Weights of a small transformer language model.
Size: width 160, 2 heads of 64, vocabulary 8192.
Architecture: LayerNorm before each block, untied embeddings.
Training: a variant of Muon for these matrices, 5311 steps.
MLP neurons of a small language model. Each row is named by its layer, matrix (up: input weights) and neuron, and shows model dimensions 32-127. Each number is 128 + 24 x the weight over its row's rms, rounded and kept within 0 to 255. Numbers have three digits each.
After each neuron's rows, "fires after" lists the tokens most often just before its 100 highest values on Wikipedia text that the model never trained on. A number after a token or word is its count.

L2.up9:089103167154146137118140146126126144140110175091121088110092114150093117116128134138125173146107074175128144143136090151113102085135104106134065127137118164111136162132135125171167119117099133133124169133116097116109119120102150106123103126126146162132098128178152098152155134116125163135
fires after: " a" 35, "\n" 10, " is" 7, " American" 5, " an" 5

L7.up131:112146096138159144080122100128136115145067119112092101116114145129130153122109117095149126146134132154129117106139128108154120149101134103144115111120129115130126114136092144133130174127137120173142066113122116069112130157131116129167122142144117129153150096125110157137135120163159111221
fires after: "," 26, "8" 15, "4" 8, "7" 7, "5" 7, "0" 6

L4.up569:110148132108129106135186144148132126103128135099125112109129116109092097133105077139151139159158074102130152112106137131125157097139142121076156128192124136152128129114108144117103141149125140142080089114118103088147101192122165129096129106098174106133148114153114106134142118136133089107
fires after: "″" 18, "°" 11, " (" 7, " Fer" 5, " In" 5, " A" 4

L7.up513:117122076079113128128105075154149210143144130055110155146105156182170145149137124129129140158114140113104141094140158098092130137128148133154126126113132135120122124106182143133170111137149139128124108154168126112113141118149126135124119103096143144139164142158117087172138098173114143119
fires after: "N" 23, "A" 11, "P" 10, "C" 6, "\n" 5, "W" 5

L4.up0:097107140097141120084156153102125157148149160143130114152119130111089109134154068118122133115121121128146098161109111102152163109154131107134127125115092117112123149109122132120119142129142168140139098110097113144118122158135107164128164114140124132132119133147066105142136137122119119134
fires after: "." 78, "A" 5, "S" 4, "ed" 4

L4.up566:123141126127104112160127050153122198127128126142129130145117086113105125140107126114157148170102127097094157129136111168123114108124168113102138100148111122146114128124129136153103158161139116138105117109116140132117122110135175118076130140154130129125078128108152133108121135096114160127
fires after: " A" 20, "S" 20, " Vol" 12, " C" 8, " H" 6, "A" 4

L7.up260:108136089116117131145099106138117116133128109104143152141120116112094105127168149138110131134155080175171140100109100079150136111128171117081137167164149152139126146086151143115121163106158116135126084185111118146128124143140102124147105132135142129122158158115141134117063141135151152096
fires after: "," 67, "2" 7, "-" 6

L7.up463:103101129092174142128090151147115135158092144117137130131139149098097131090149127188145088135154141144102108147154132077149193144120098155102099067103101129138148120093128156093118136099126133119115170139117114120140112136136196138154085142166099132125146101097086111128086134126134146139
fires after: " |" 28, "|" 14, ";" 5, "-" 4, "Professional" 4

L4.up189:122146140135109111133138147128140152145145088121155107130147112099129162148125149150152108106098127093134101106118136148124093162123112157147144117190116139092105180148127113091122123133118160126057115134137181135134119145143147101106146114091135114122196126143085157116164167146148146138
fires after: "\n" 84